config.yaml
num_attention_heads: 5
vocab_size: 8587
optimizer: "muon_variant"
beta1: 0.93
MLP neurons of a small language model. Each row is named by its layer, matrix (up: input weights) and neuron, and shows model dimensions 288-383. Each number is 128 + 32 x the weight over its row's rms, rounded and kept within 0 to 255. Numbers have three digits each.
After each neuron's rows, "fires on" lists the tokens most often at its 100 highest values on Wikipedia text that the model never trained on; "fires in" lists the words (lower case) most often at its 100 highest values on Wikipedia text that the model never trained on.

L5.up1466:155130117087076133160161111141147119128088094123118146168090098146156148137162163145124139078145125106106147140092160139141159132132225164164162083156156023151137096131089187090120150197128110125066135072113101142124183155113151171123175151082190190137136111089192110161141120157040169101
fires on: "to ", "194", "film "
fires in: "to", "film"

L5.up301:161168076154180097115129116086135171210109133124126136184117125066163136137121111126141156077137071074212150106117157116146118084118063098159168087153098181176174125112088098088072120172095116087122150121068109017111102123137129136091148126164072130143106118135177042088115126114105138113
fires on: "not ", "only ", "always ", "also ", "actually ", "again "
fires in: "not", "only", "always", "also", "actually", "again"

L3.up1214:125165137088124126165122130184134102170127138134145151151106144115102089185173158100142148095115116099138131073153081176198123136125100125113096176197120144151067176137105143187150127170135131050113173145142174102147097130132132102090116079190130127137115163135156112126122125061117149094
fires on: "first ", "only "
fires in: "first", "only"

L3.up66:115150106106055141162136072155188137137158107107109128175162129086153061172101117122172130121111089132165149120088140120158164131098146170104134087100180091130128125118151089113116177153146146076126033166142096161131059140127193085106125110138110117144138148062121117097132095058136194165
fires on: "second ", "nd ", "rd ", "first ", "D", "version "
fires in: "second", "3rd", "2nd", "first", "version", "dvd"

L8.up595:153113110139131109184139171146138118131090164175149114130179161108156090052105122118188116121113140218136130072142156147143228073132136146116131110125156065162173145066124124113116099161108098151146103093135139128159112156091071137140091070116155160090077128104145157168113072094152171170
fires on: "as ", "for ", "to ", "di", "000 "
fires in: "as", "for", "to", "000"

L10.up1131:139155082218126070184161122087086145131113128221091124067143121088167151132132147141113148126122126082175117120127129110104129069217154113079140127141102074185171178153122168081134137139140125101139127181140160105132103153072101092097127124122096096115173159179157083097145133120164193147
fires on: "on ", "of ", "W ", "W", "9 "
fires in: "on", "of", "w", "9"

L5.up384:139128146124118071177166154113134125181139120162129125118183145106135177153097117133114085145092063126115119119108101157149126129191122141174106119104105108140101115080105173108135136138134145085112085113145132196156124112131120133145150120093136150141101091120128176117166129126163209125
fires on: "the ", "New ", "Best ", "Award "
fires in: "the", "new", "best", "award", "awards"

L8.up1256:089091142158114087133153144135061092081144094150121155170160094090197104156141122108080141102130201131122122066168137079149104165101102151169139129111149091115122154147171155162083163096102117075165118149117118121121129153094121155095175157139148179141123129144149098111073155139058090115
fires on: "No", "ch", "no", "o", "iz"
fires in: "no", "rochdale", "shoes"

L3.up650:129159073150105128185171158138126129147160101098120123179187153164152137116106163098113080087109134147103082098144088119189124115063127114198152112160151126125137069140190175140176131138159128101176108150096103089126102143132111101039100151185149141136130106118166106098130185103076134100
fires on: "the ", "several ", "dro", "13 "
fires in: "the", "several", "13"

L5.up1508:112158104143143147091112154140161090142125144096165143066101126098115128173098132145123160111142157177171143181206078121110099170114050155137165123106119151122110112139144159159112118141127162124150145143096160123082135114143176141107127155149160156094074114121110167087119119165153089144
fires on: "team ", "area ", "family ", "episode ", "site ", "way "
fires in: "team", "area", "site", "episode", "family", "subfamily"

L10.up1459:160218148139164185143213086153144140112160146129069124109129070131159132103169145146096120113105105136125123158190083126109135124186077135110144107158153159150184134195129064144140120114083148100083170115067106174132058114115125114141133110106162185117131146128112108211120100133114186113
fires on: "to ", "until ", "dec", "eventually "
fires in: "to", "until", "eventually", "since", "twentieth"

L5.up720:175074145132143107153125169122153124132152141084103092151134210176159150122130111108173182121065178162095188174098041119101131170183123071122156159134161170121081140213107156126145171128147142131102117108147133190158105140141116094085088143160124254091082129144148109140125149068085106143
fires on: "her ", "their ", "its ", "ge"
fires in: "her", "their", "its"

L8.up474:112194214155163121134151154132125139108072213211099132152177134158131137144095124127051090170114107097071085054112091123095067146170099184091159109143170143149097136132148171120084156138135074231108120153155101129131065115105115129120134178147109145105172130088158103075132094132150115095
fires on: "this ", "these ", "These ", "Another "
fires in: "this", "these", "another", "best"